{"num_hidden_layers": 12, "hidden_size": 192, "num_attention_heads": 6, "num_key_value_heads": 6, "head_dim": 32, "intermediate_size": 768, "vocab_size": 8192, "hidden_act": "tanh_gelu", "norm": "layernorm", "norm_place": "pre", "norm_eps": 1e-05, "positions": "learned", "qk_norm": false, "attn_scale": 0.177, "bias": "all", "tie_word_embeddings": false, "parallel_block": false, "init": "normal", "init_std_qkv": 0.022, "init_std_o": 0.00449, "init_std_up": 0.022, "init_std_down": 0.00449, "optimizer": "muon_variant", "learning_rate": 0.0108, "lr_mult_qkv": 0.7, "lr_mult_down": 1.5, "beta1": 0.95, "lr_head": 0.0087, "max_grad_norm": 1.0, "warmup_steps": 200, "schedule": "wsd", "decay_fraction": 1.0, "decay_shape": "linear", "final_lr_fraction": 0.0, "batch_tokens": [16384, 32768, 49152], "max_seq_len": 512, "doc_mask": true, "train_tokens": 139800000, "max_steps": 4276, "dataset": "wikipedia_en"}
MLP neurons of a small language model. Each row is named by its layer, matrix (down: output weights) and neuron, and shows model dimensions 0-191. Each number is 500 + 25 x the weight over its row's rms, rounded and kept within 0 to 999. Numbers have three digits each.
Before each neuron's rows, "fires before" lists the tokens most often just after its 100 highest values on Wikipedia text that the model never trained on.

fires before: "\n\n", " The", " She"
L8.down96:543477496509514520522408488505523499469491502472448482477472502525515512431496482493470550512489491533514479532511540499493534555526506509520508494437515503515471507504494483449549523525502510474488505462546469496463504472528548472516496510489509477487568490478537516470510486527531502518492507481467488531511513502507486487493528469470486520532530521506481482503477490512523511479504497555503485503532517483496486510509535471491483505484502485467526489496495517483479502509480488445508500489501526459531505510492508471552499533515470500498486495485461519531479524535476452544

fires before: " |", ".", "-", " \""
L6.down407:478485498526497482500501512496536517541558519500460520490511493470494472471511478498501449477493561504525545509543474504452487472450500563507499495495482501461505476493503506498505491496556485531529477491448453496482516520462538521466507524514505501482494522485544485481506519514537520497520539498490471540454509482490465466496517525531500509498481479487493477509479462532506508523476517492470498491522522525526506477514489481508494474535497502493504503523478493551513529519521497526508508527536475509483499444513484518496518498478562401491475469467506487492510453489489512521

fires before: " |", " GA", "%"
L6.down118:515515489512505491472509495488464488484489457530463516537483493507492520495512487531510481480486486459493449533527546498505551509501483426503517495482512491480474504443461515488531537510487527482521545537506534470506486511476511560447467495437526496451490496492432518487475492478492484530522526480522522504478517501475486509495506478524484491533526526500468518497502525506464539506526457480441537508499542471491508480528489500488489523517499532516533492496528522488500498479493505509507496507507518552536551499493523547492528509513470489494516498468502452453506505480537522489

fires before: "-", "="
L6.down510:477541492504509536489510527532514509497438499496451541526486481522490492544500430522522499523484515474522451504502489506503539486517497488516457530482503478530519504502526491473521490483497474545513497456490500500497520466504440483475539508483491494492535482478519487447518533499513523462537482487513546480544512474518447540504507508484506461489476476467495527510513510491496490490491498515540491507472536503491489518509532521477484525514485475496489435514480493501491509519457455505529522524497547501524495491448506536508531486500498506482448535505463533514551486520457485544

fires before: "|", "-"
L3.down647:505501502496473507498505475496476483494440520485489530464462485488525507494473504505486501516518460517505485464522475520516509521505466500477486484490512468532510492503517460479453543576521515475521511481539537506494500461482474498477541498514505480524517492536529482466514520484519501511515489452568496506531518503522504534492517498559511511480499503487555462503475508520464513530501525521511472485485491512546512527516511518501464479487492593463481469466500476513515454463549499491498478499470471482522459460487477516490516538513541502473512478525506523511457471521520495507

fires before: "|", "-", " |"
L5.down696:484520509478470518465454521498531506502477537485463473462490524464544442536511479515459499480525486457465495473500521466519525527541491508497520532516457507501520501478524487474548508487504497499510465536512513496496555476482489525501488460528510535559476557547519462521532473505520489536507497503534527553515466442498480485524494501510508479489489515510543469477504489496511503497482527498486439506483553538451525520482471489472457496493509510488486468502471496532516493500511503478523517530503502504480492550475488511484504464527523501488516512511474456483529496488508495476

fires before: "\n", " |", " —", " 0", " 2"
L3.down442:477497489483509510475483500529479486457524489513529489496466500506520497516524535499492476500500508529478544495468522502477568481519491496525506500498522541447469503480490508509495499522484498475514468487536552503443540453496532511480500491484460497503438499514549445517513473483515511520486467519475539541505519452520512483481483450492504490508486526475510517548475524513511513424504471456495492559497521472532542486542484510491429503489493485503493492506504502492504495500516507505536481467434502500483512507529500499464520522491551524542512527526497520517491504496510507488

fires before: "|", " |", "N", " The", "\n\n"
L9.down15:490514500483472464521432559481469517506508515534485469516497464475540504473497537515519515513546533528482506501502479493491525523523475485484511490533519492521510471492504488541520473481498532485545480518473492435476490499441517493480493488501514541512505527501505509485517519567500503493469492489470495473472521496541504498484509466460510511534521501542506482462511524537500523512503479530534521503501506526467494491517533468487486546490534495521457521504493502480503497427496513472463492483514432443520482510531482493530506540501450518533469506488498496472528467489500483529

fires before: " a", "\n\n", " an", " American", "-"
L5.down402:483480484483503523598515493498541493516491487520519489479490514460481527513552465508496506519459536515524476484501515483499513503559498485514472519474505480531476487497480499510519461484535534543500528470504529507488483512502489510484538530505508479502474478485503507480522489547490510502547542492495488506490514486477545456496515528490452473495478471511504517528500547517506457470501540528500465507476460493466501537436529503484475515505472493487490471494499502456512482551481530504451494469512575493483450494515493499491481481484500513492502514507496554499478452499511522540

fires before: ",", " he", " the"
L8.down140:515506481518467480534530489523478492487502497487479517523499475481469504499514499516491525515465523473522535542517523465497498522481506511519460509508543553460506514492533495547505512501486472504515465539455471506509459507490510507469513480498497502477502559475496465490471504501547496460451487537524495469514484448524534452507467502490527534483492527483535505517484471478512498523530512495512464521449489548510521501506452493490518504498471438459516528533479525489510489556484486486528530474514466481532482506522486511528519514506568518489471530474521496472492492468494454537

fires before: "=", "\n", " he", "\n\n"
L5.down509:479503514504488502515499445456453491494511493458493468503508482485467499485514474484540482539553529513510492492492540497494519524454528529524530491499497503499511462452481479526522482513460514490521514549515514518527518514470484475557516451520508477469507523545530527540494472541491495454461547493471514512528505462494523529525480471503465533517506499518488474479530480512530488524492458507463472541483545495477499516500521493525523495470542473515497503504504496522528513431518486496501459496495487539470447500513451473514499448480528487483502505481497543494503521511507506489

fires before: "\n", "|", " |", ".", "\n\n"
L5.down9:477491482480496499483499510542505513470518487465503471474497502515469495491493509479528472456529529527516533504483498491505534480544489524517508480499520516451503530516505520475492498501508489503462534518553529472531477460479490509498542518455477509533475501458589470507486483492523506504519536534475486541508486512506506506456444497465479512487457510500479478507491536501477521479486479444482464576478545467525491462536501491491515520495502469490508515488494504506454500525497504513516515464489553510485538473550547503484507495475484473534526510534510477508492502453501530487

fires before: "-"
L8.down579:510485509533523505499508483474507478540531509453498486501496520500471507500517483456504475506499521490527535502474544509516469507477476411515526507509506497501495498501533465466513567535487471550497455457493486473528464540500520510527515512498506503490497544450507485515521473497521489516473499494537484515557498544506554500500443530485536495545489480461467523508475493504474526509518505459519458500495500497523501476516501496504488465537541500524530497521523470489502480499518475498532513531525479498475475513524477491516510516456491461540439477481497462499508479497510447497

fires before: "|", "-"
L6.down595:515493466506512507524522482500471462493494486505524493485499484494489461456526509511504498516526496489505551486465469506554474501480490487498503470460516549495477444505516522471500483502508468485477462492495474477517496511465459452506511491520497465511515497531472486507460465516519501555496472505526482497501444489489558499522523526480501531503501534490506460490524447539477546495456494486514498497461497511527497540472526550492473505514506530487502518451513496491489503540537537506489565519502484501548511525491494486514497513523485483469535468523486528562476515505487530567

fires before: "\n", " 9", " —"
L3.down19:486505522478512467496490469510505504514510482521513495520497507513492486510518523450520518529525505506493496488472520515470529467508533518514497431487533494516510488505465555473525519471512505477480526492525517478515515481494567480503499515505532505511472521480588483451537468486510505468513480516482484461497512525525522549474530508430478499501478503498457511504532516477495503435461494449477429531520556499452506492503508520465504528492438479487502536483478530494481511518535499497526510491499532494473520494492486498461462513489506494545528527482496495491518507487507495503

fires before: "=", " GF"
L6.down746:501514494508491494490482527523504503472485504538510553451477465487528516519457519500497495488505523476475479513481535516529491500477539472504462453489516489471500492461474501573480507524550479493523484553492491540477475507464497520512488493477505505445515528494480498446540504500477491547479528525527480504501528493539493468502497452499530537455481486505508506506504492496490524469540526515506515504498551494479471481452469558484506485511497504494484511525415543511523529519515491484496527479466485500455479518565492507509485514527518485496518519490464480512490497481469528507

fires before: "="
L6.down490:485501473522535488500466510532443462519536473518436513509469496489526497489462466519526486535504508490539534495518527506521500486483526485494485481524508475507514459518517525471509495510500493526533455506502521560471547479482470503530537497506488479517513497467459465508455498494521491491498481512512488516508477529516517513494490481479537504487530522513499538518513456502509496506479492515464507477453531530510473457476476504490514504564479493513471470533482474521533526483496468501502517504483522535503522467555516459484511470556567511478474491480461446532531511492467506488

fires before: "\n\n", " The", " It", " He", "5"
L9.down722:537524498498468514546467487506525520488494481506466490471460502485482521458514511503492533524521486529490500504519488514504514489490522498450500440450481519515516506499503498498482477513502528515539445486526520557481481472535517535507496518513454529491532525470466512491483509513495520452478515529502485501498478510498479518509534486473468487533519513538451518550463490525512503500495498506511493517487511497488504535518491458497520540508488518470458502443526530474545495400485498519520491460497519477501460482478514546519533508540475536483522503490459500475493509490499497557

fires before: " |", ";", " 2", "|"
L6.down645:502514473509480505524486481499507482473537500474502453525509464504520460493478473558564520472480493474478540493466524502484511514523535513452479512487515484478485517504555527510484501504490478495491507455434466515503527530483515506544484476527506500508472540516515523527523493492475443455451485519475508489472514435529508513536469508530521537480479524504449481478524490511514488540511491479478486483509516512551526506479531531534473498549510482503494536507523494497535524446480502474503471510507502505484516525502495505486484528462454515486527501509523471523485495456516541505

fires before: "|"
L3.down694:536540527437534504475501518515452505503441487520523492517499514508539496500489511535568432484526514511486482489522493519499463440521497479476461515474527497509519473485502487497534496497508486489452524494521525515554531487513491499529484490458513548530508490480501506485498497523487488456490535493509531549534504499514511457509502512498507461462525486520524472533451492495476459473485495529444480470516490517504519479532493565473543509517512478524483505501485529463481526467519503459505497503488538511488495497533511474519522504476501518503491474530452518505475495472471495482

fires before: "-", "|"
L8.down272:504497500490473514478475488466513477493514553506528466503509520504487476541510503555512481485534540492516512465482503536453506516518497485494482534517510520468496473478487464476499534556493506490476487459472474496452499494467498495558510517512529486510460524471527503510490515522476450461507509526488463515492455486482507519495521457502505489498498540525490490549515506504535540518493540460500497516479540526468499491508501481525504506498482477483468525473517526479524488533495525507474540502551522508460538523532475501521494521489466493481477495502536550523480485476466405520

fires before: "=", "\n"
L8.down311:476546473492516495464497471512472523533561497471529496508503503469515501540482482492511484571515479531518510464502488520545496474473515489500471533471447483515537502508464501514508508527513531510523449507489499508467477496456497495483520474530544477486522537531506513514532573519509478468477504528529480507518525509494504475502462488462528506478449500532485493484544496499475540478448458484498544526561522510492523492532554525495521525496486500514481466499465475495503471512529511479491478494489470483504486502509500505487488526453502502456484500460528452496522492496486509510

fires before: "\n\n", " The", " He", " It"
L6.down523:520469522482516506515432480504522520509498525474451410480475473503466532509527516484477505527499491481524520509476519529533527507510523508494509547447477480501538492490507470515531510541501495468484540483504495511498509480461570480487489503544499479510535555465503486510492446522534459487540461485499511524511486474512452472513505493536521524477462511525479463514488524483472491478497499500506502508509504508485496507481529482498483511480482499473479516471526505505524555491485532462509517508501534526513500509472499510455502465538508493505547529480452525505514514517447512525

fires before: "-", " the"
L8.down314:453520487497508517520461528498522479480523510498485489486504471481512519481510508481458544495492524510465476510507513522486487464525496510525457512483518538450474514447533495490487498552504489524542500511514512478498476513531479518486531506459453485518509521486521481489532441505495507508470495519496506491520487499483466500476484512497529532484556454508499529520498490519552500480492487504471504518480471482499489502486488491500511461444503515563522539509521494498482472556509526412517527492483486460536488532502504492476538547530477536558487506507520520530468495471455521493

fires before: " |", ".", " (", "%", ")"
L3.down317:514523517482535539486485506531485492463467448537498461513461493503528527513534519543504496496498470482500495532534471486464520506528513475502486492483485492508485511472480517508472461498471502511451455472519543536495521456515517491522458503510516512503488484510446455512508492493516476483465520494535521486518505492484513443529520477509515468496519488470509475542504506495499472522547523473466528533489504485524473481507562526512490499449537524533550499497491511534516474487511583502520482486461455460529494519530485487545531501493506498497513481475463503487528512536502477487

fires before: "-", " Ireland"
L5.down504:492560530515508505531528479514543473500528492483501534486502471488492531524498501544498538515540528460522529483481480546496522501477512496531509543505511505483482494496506528491486516507563474492541485491477497507490477490504558489464476462467505461515567488482496477535500546490468477490478514497444485498522483543481485521495463488468519529485519513551488523503514475461526504512520500469502465468477482495453509504479438481468509482498475502513513517528529432539466498511482532480503496474467485499480529489518507493502499532499474492494470472470535518504511478534548492472

fires before: " |", "\n", "=", " –", " ("
L9.down321:523529500509512483488507536471492509513499520462498481497541499488485497482475526460544477519496487500491489533507517483482499483505539495465488492517542467505466505500504506496475453532470520520496490479462513489501502484489524497461475483513514517547550475522527489485539494557497474527532555489499470531475472514472551467465522510480466521450463505507519477498521543470509481502515488518512494486486560497507472455500487481467468500515520503546493499510517480519491502491470506485489564478512490539488528530533444497516531487512435488485528466480571480507516492481548510513

fires before: "=", "N", " York", "ics"
L9.down431:489473483502490492485492530517501512521509490517502529469533522500469483482567485565514502500513481482513461499450502481490511542434494492524501512506458505540523495513534535452455493498458551446496485519528498535518498539550445497504509516457460507501507505525498496509491465514466557478545527501507482528495531514489478440523491524504486492543477490506496522458474507511520529506511518449500514528506492508480487508517500522473525447481481479530516458541485491493485481501492467530468541527516519520502506460481480496475524504508534484508491497477485524528508462504479490483

fires before: "=", "-", "ron"
L6.down198:482504474522514484482523524484531482480492496496483542471532506508540549494561538524525478514521519474500549505494496565525468467500501484477466516510511543458493531500499470536512494463514482514521483493530490507494454540528521532495502488498499463491491487495519484456498481447481474498482499504508525494511525505504448477451507523473473460465463476536471532500490492496493546460526519483493533534518519501526511524488525475440525478534465502529501459531473509487532502547507496475515471518504484462508501522460491517476514504517523487494522534483478482535494433477491512493

fires before: " |", ";", " 1", "hy", " 2"
L6.down317:507514481464543531485461442485492511495482494513502499531514497473477511494506527520510512551523528462507463489517488486514537495520517519532518508497455510482510502464483504484497520524520514497510543525454501460509526472438521498492520486501498524494521493503543497483476504494562493525509520541507511542506481513485496492482531480487508508510531509501496523480495502501494491477458445532453480489465517500493493542494519479499505505509542476468493534466514516526478488484490489454484530499491477547459508502505438487489561487440472515479543479527511540467543516477446457539

fires before: "\n", "\n\n", "="
L8.down638:546533454477485505555503484505479510494507543516509531482456497524497485486527495492513517498482471499536481504511490459456516516517467480496518482501488463499488512548454487503517539529509473541525493484488479471451509507520502493544507458476449519489506485425450498498500475503493486521495498503500527528529471513505516447496485484507554537503494511493508529483460493477489483484497473537543507482464540526501483480493470515484498527489497489507496497516555502456490524486518530511510497524504506493549481492515557501514439491472502529499528485474551508498507523518471467567

fires before: "|"
L9.down533:497543502478514546517466497501465495510504456495565488473523523501498495493517531523498489512529489506527484481503489512477475476517493457507484506530518530521447527529463488509548522472435497561466558510547491522468514462499484509492489517486542517516463531544503462484507503492460462514499482554522501478532523495498541444503516493514498494517515437494535465497477503473481510517499510505494524531508502474500474517514472472503521436477531455517475476506483492495500498478516461474482510528479524488497498505477498491527476518567490508500498477541486501491488481483537516509

fires before: " the", " to", "s", "ed", " that", " with"
L8.down570:453529526522493474501463482503522465526519491528459450511490430506496512490509501509509512520523497528518486527438529471460473483512490500454482528497504524466534514509517499489521508524539513522498533529512497485522483527447501498510480473489495519525501522502529473483461526489487548473490473538478494499448516542501474498469446510473524446531496487521531485557506521537500520520481517499507498478514545491476522487510502485476519519511479481526516533519510513527485503514470477484469489518452471513490516508491469528478521513530465480460451534492509533512460560479493486521

fires before: "-", "|", " |", "%", "\n"
L5.down285:527488497542535531485510479524514497496532479464471497510507524459572525464499467487517500505523450456519530460514462534522512521549526505476499496482487492501478477505529488448500457492503510504511542500542503513465531525476488529540483528506484498489471521481508495502476532482497504526525518498499500459503470486515504505501554499490522513515504496438513511506515490470525530535461439486531501560480476509493513523481515517480450498473479524482470475463511536490500478524523504512482491522518520530467475511494503506517418515494492498486512459462505505484508486504556466479

fires before: " in", " to", " on", " by", " from"
L5.down525:495496490498489496501525464469511492525513476452516473487515482532559520539555489531505481509480493513457556502480517514497499511477521503503480520467473469498493501536490515466530484498486473513507524488499514477543522499435467451493493516541468456529514550505560487516492495500532507465530456525480477503510537468494523438522496485454522497514515483487485535487498507480559486518467486499529496492520492496520454549525502504508532493512517490503495457504479510519497521468515499524465510522448534523448471496529490510493518522497475493531535456487518482472517504488484529463

fires before: " |", "%", " m", ")", "45"
L5.down626:525524539482479456484553495517540488503491485484495500503536478493483472536483490514513481487509526472487522522489555503488504482468511492487506460521502487519455488501509507521538515511509518513445536540542563474509451507511485492539499496469498481496434516478538500463477509474569515510508484484474509518514504484494492483446551515466519471495507528500538537475449511512503510501512520467523499496493471476487483518499477506445511496490516503445483478462489490491492494515528465504506520503527494513504512502470509516482498550463453535504571513490493488499538471517535527471

fires before: " |", "0", "9", "6", "4", "8"
L9.down691:494531494466499549523510503490539470472501445540465520521452545516520503496506522538540511478499469505480507499488516524512557526511526541531527503475509510520430530495497497474488521489533475514455487439503493480520468454509472506481461497464500528532491475458433461502517502489478505498471521489500475475478514432484484450538517544513498540510521524507477501522463505463499535514537506507463457506519498535494497514527498498514480492480489572468517516519474515520485495528506500495473505489517497513493507538498471518516510525483486519479477519518492495495489516504475501497

fires before: ";", " |", " of", " GF"
L3.down429:493507473526497458508499536496502535481477497488489521469508521461477504497494546527516503522468499467493474458541556467535478532536493523489536480532503478462504439516456501498501523468527455502487536504503470503465500513556497439485534465497497498532470477482541481468493545458507473508498486513482485519477499475462485511486519501544522520520506514485500561550497500496480551447509483465513497516484500501557506503496507487510472478501512504507508496537526491536511527486458495492501512529462482514531466492528512485535557510500500493521512466509493489533492456501501472483

fires before: "|", "ba", "-", ":"
L6.down153:528463518488464500508503469494519483502516539489438487502518513506507521508461514548483471534486518469515527492524519518472508517514474511522477510488452529480501470474506505535497519495506474476528495480473500538491495546492496480472523454523529452436479490506546490546508514503557482554505458541467481513512463471506530504452523499490508499455451602484493498477488538490494520500494491510556488529522514479511487508525509516468482535498500504494483484496500483485476517508512480502509505492507477462513480480533470495562513494477515516511513485514479514509540497470499471476

fires before: " |", ".", "–"
L6.down35:457516491489550432485555541480482488473515504488494506526513505452526520465494491487475548496519489453478500508537507511490494470508511486511475520512520448516507499473505516491504534531490515525484472500491509522529538548474488520520455492535480517487432543476522509498501510504482496498517481469513456521508504477508520454517468541537486495502493504483534530496478499514508500546512466503476485514533467488497424484499538474538513451503515509490471500489503524514486527511470524522526439482496501527504465510519523568498503533519514465482486485475504477527506495509454498512

fires before: "-"
L8.down440:518470470461512536511486541515483507467536521496488503503522486516492508475496510472535501500530490512488510504537486510519487538491497508526532547533530514499421509514535482483531485493528495527472485496537535494504492499480532494467520477497507469526530473488542480514486513461470476462472485462470502479516466520471493522457493498494544479471523531477479496518493488506510463469508435456554507479519483470514504535493533475487454557505488466498518570511505490527506493542489470501523500499553505490527499461510518504508478516456486503494453510498509504440508533520497487478

fires before: ".", ",", " and", " in"
L5.down359:497492507484501488489535502539533539464526480542490490513480444516488501482469460466505484561494540491454489497506512486512485500487517510503512474502442496497539494478470508528487530468487447546527509449527510547479493522532466532512494520515481489515461469475526500502468506472507441528444466514520523521484559521491530496505452510517525454490515522472501480476495471505503502522530469489501463491508519512488502512478469501503517494488485538508482529484556503460476493490490545499502513550470534503481477528498527557532516516506494500497505500516457497478517516522504504538

fires before: " in", " by", " to", " on", " from"
L5.down89:482496504502531496445503505537505540540517497538500494547481459527504505531447486507497490489460481533513517542440492500519482486490499507511504454490455474476527518489534493489530501508512488544483487461477512519482496537494507458513459488490488445551538460510548543494518500495492483532509458486462495526475517522515492518535537500502516452551493479531534485448521537527489444507520521509495502520488532494502468506484489482503495509481517547479501511490503512510510457479520464505503513523487504535495476459476558511445477480506492527500494461515500495508517509497458482499

fires before: "|", "up", " Team", " |"
L8.down599:528548515458513478534525500517486457499502482518522489514535502518537508464497510502480533505523508532491543499462497502439482523500463497513481534470528488493531514500515488520490528489501442483478505481541474498449479501487475462520531522503552473445450490458500529525464535531526495511505522506460484458502549520503518497509533508521496491502538470490539486520515449509457491512485544501462545531504509531508477454540489461503527471531525505460506505492510506476482478491505491492468507470488500495525507506507535514499490476491476501523460543497494513519521452451505481505

fires before: ":", " |", "–", ";"
L3.down506:496500526511478485467529503493466528491478447477447531485510486517497504509528488494484472480487512521517488476506489510496477441496485483515482552526552507544483471531458481515488464494554498501432482476491500500482498499483478481496459475477548491482515544468495513483519511495455497523511523478506548478504475486483487503498492524533475507538503516458506493534475502521496535575453530493477472504530518522527494538501523552513454506527502497457464548501509492490521555515496508470483488499499508520505520525530515496473539528510519508482530532499452476538509477484481505477

fires before: "=", "N"
L8.down544:533511501508502481526562508487516484475484500516513463488492484453489529509523457491507488496503528527499500456507491531491473484491507463488485502536520494455527502493443479485521459486556467523548520517471483510528490510529523511471502460465516482535478516492538511506547495513524456494526493494485468499466523498488513542486496507522523503506478552493451517528527445508489530497495504469523510540478527482451474468474472546513494490553450527523479516514550498493513485491455534508477464492491505528487498541501507521520462543461486500508505477517467510495520526539470494489

fires before: "="
L3.down696:451480484501491517539477567486494528533503552484496480495527539512495473539495515547522495485519543508529499498491480470494526518526523495477531507488486468511451504512477457527513530465509534541488486527502493459522514514484507482484472488471479510493545512527480498531498511564477509482524474491487516466463531522501458495479541502542505509519473453472493476529493525480512490544484514460517519483467507481503506466570496515471473461480519487521505489503419517516502506461523476551491515496483518511497514498478501514505495463482473476505508454534525473509476498465489499504

fires before: " D", " L", " %", " GF", " W", " Team"
L6.down649:489449492505476483526476538516527550537499505540545494486501502496510464502483545481469473480519478500484496470480476489511469549460483501475499539490527489474518521522518522502535485520517476533523491455497514470482489540515518531450487480482514492474482512479497495506474505557518532510472514558487502496459546480461475519469479499542555495467513491483491501438521503482525493474528515526484468515540469506492504545476509480516484481517489468487457473524479499477478516510516497526537453541495506512509473459518510521523472478480468485530499495549520531544496512517512518488

fires before: "\n", " |", "|", " —", "\n\n"
L3.down174:460499425519486523518476516481503487503502531471504482502478536474498525501482453487501484476492504501509511488474536454532529494539461532491519453512520521485518494497520508526491483502504512519542471484524573441487505501502490474478488474487525520491476499515520470521508508527532519508525484501486501545485511483487494522509530433498471514527492543513452496504526472492491491485463530492483521500501526501509498493517511519508491515447547477507554486509531508505519490470496488504555514547534517464476476540476515500491509473505504482516526413486502498452494469515499530442

fires before: "\n", "=", "\n\n"
L6.down527:477508491491475542465498512525524520490485538493483506504466474571468516556487484506510480503505528490549489451462533499517527512506499492490479491530487524532491490518519525494493506480539448449504480533519507471490493446459435502493500509485519491494476525469531512495460496481491463519487496536517567500510488487461505505509468477466487466474540503515529509522521483446496548516484511497511502480497540452545546500516518521497504480507497510458468522506471464462497551516482513483507513492513487474518545501492520487526515493527490520500494482514467465540511519480491550490

fires before: "=", "\n\n"
L3.down215:492463502515517482464520477512493479464507467463516470516478517500467508472527497529507471571518488494504513467445499522507453492483512542494458516508559497470508527511534517486506478471488511500543513493515505483489504514495530484483515481509529509501500499501490505524514519525476490515474521488531505445502478492482492532506512544479489521498486487552486507505508434517540504514527494506451528514466491453445501447544473485471489506484484512523494512539454501507528513497548484496460473447502521508554486519527546534495527522464481486480482542522471516472512500493534536490

fires before: "|", "\n", " |"
L9.down2:501509511464513515530493511491530513502473511510519501471542504475529500497498521423453536476510523526502519469473513476502551547510475517531511502511495480517517552530489563529516497470458510458488511480518518504498503474525478457554568487532531501482488530480505470469505538465476503502543492478529476520501512478491500477516480508511478471502514493536505490548484534509530485519484496461466509483525520503473511459493479489494503509457486480493531497482504512518496538491493489474503560474474497505473519487513469451498556521493511469478500472503491515465450444477499527508

fires before: "|", "-"
L5.down161:550508429485498473518483508516468490475488464466500475495508493517462478493541525507475456564505480499533513504516463503537494521488507511493489485517493488475504484535575506466510463496482479517484492462557493497499523510463521469498521479542538465491481481537534475474463510536501489544495472530494518467502467459510534520522479531498503506462494537500448472503525488502460530521484519494511497530447521500530496501505532551483509506496524482468539515486488489487446493501523509510475505536453511509534498531517481504507495529524476478501523468515514517525461481497501533499

fires before: " the", " a", " his", ":", " it", " up"
L5.down613:513489506513510536507556479492516507493559505494521487517482514504483446440521502513497437447491503499492490458518500537482544496529509503502464488488532543480517503496469522494539474503511519470478481477499558465537489494508511522520487484496483485468514528484520530507452499513492502534446487523511488489459513492514524521518508503509499536492508484509484485507505514485480521508558473488517515485488614467495468472473434473510522471517526474465470468501491506518508521470484484505494513498488498505514519497494503509551447510490486508518546516477463505474464488508512511512

fires before: " |", "%", " in", "ern", "z", "–"
L8.down729:488483546501471458504501504505502493532505516499493472565483529517537492504528536500525487504510471493474486473452499477498517524525497519519493480442470486479488510490481480555480507532457483488531506531507514516530468469449480505470503495521504457470518498512525518500505468552526494536499494527477456490479481491526479493498477485493510532500499476491493485490522508504463451550488483572503550533487545470455523549518513495483475451496523485476491470519529583508504511506479473483472492513514519522490482492530487491487520484520509503472515509465545483459524530500497528514

fires before: "|", "er"
L6.down532:517511512495501504498498489480505485459443489481542558469479490505535502489515502579519501492442569547491502534499492486523502491501543479513468522482518509541488463475528516514491490500472515521470510473511507538512491476489469487538434486545472540523472468475499530521488471476519500507533496491497489484493539521479531497482510502512491490525495530489504472549502525477436495548503527506502493482498507507488483501501465495495502472500499510457520480491478503490475535498498530440484500467473495490500461522539519472478511490512500550531500532534470482470539499487452484525

fires before: "|", " the", " that", "-", " a"
L8.down320:481510414487504506504551455507505484503473472515494485527452494485481499479521446500478468494455474481519477475499486526533486559474453502516513507530531485503482503482504494527522490496516463544487520496508492524499494485481546509520519544508499505517472549499508503536484478459515499522482488514529461511453438501506519528520474506517498543493480504478511456486452487511483512518501481488525502498519502522499548519506512522504506540494479491502495516509572510523502563499448527539495491515525514539497497493493510509488489510496521527515481436477478492491451482517472482551

fires before: "=", " life", " a", " an", " and", " ="
L6.down12:427501522502500532484488494529469514468515559517522495499509484493490527508526493486505504537508514454495475466551542515501491514511509492520478533532501466498483519502522503476532492517516527492491525505532509530508515451462546465522475504510487513510481489491485511514489499506490516506532516497527475479508527441529541473501524496491508502479477447505535483460514497546520484482494537516517497473515503510457490472502531470511444500457395531490522526496503488474524528460488516507477477509536480483475507505451498492511513512531507511526479520449522472475487473463549505497

fires before: "\n\n", "\n", " the", " example", " a"
L9.down376:512500495478500546489512481487497486494477497451476537485512516493520513460480505532487431534480472530509497498495497484512504533494457484508505477470529482520508532517475487477486494537523503525504457459481510511473490504482518509524474517514478484495473575517484516495465459480521504516510497487488539504515504502524521473510507489426509500506494460499515444507501511489492445492523498534507491460501503509573510537543475512490544523526518448477495491479520539476537493496516535494525467513540540471456521538520481525496483498505525515486480509493489543426538516489517482513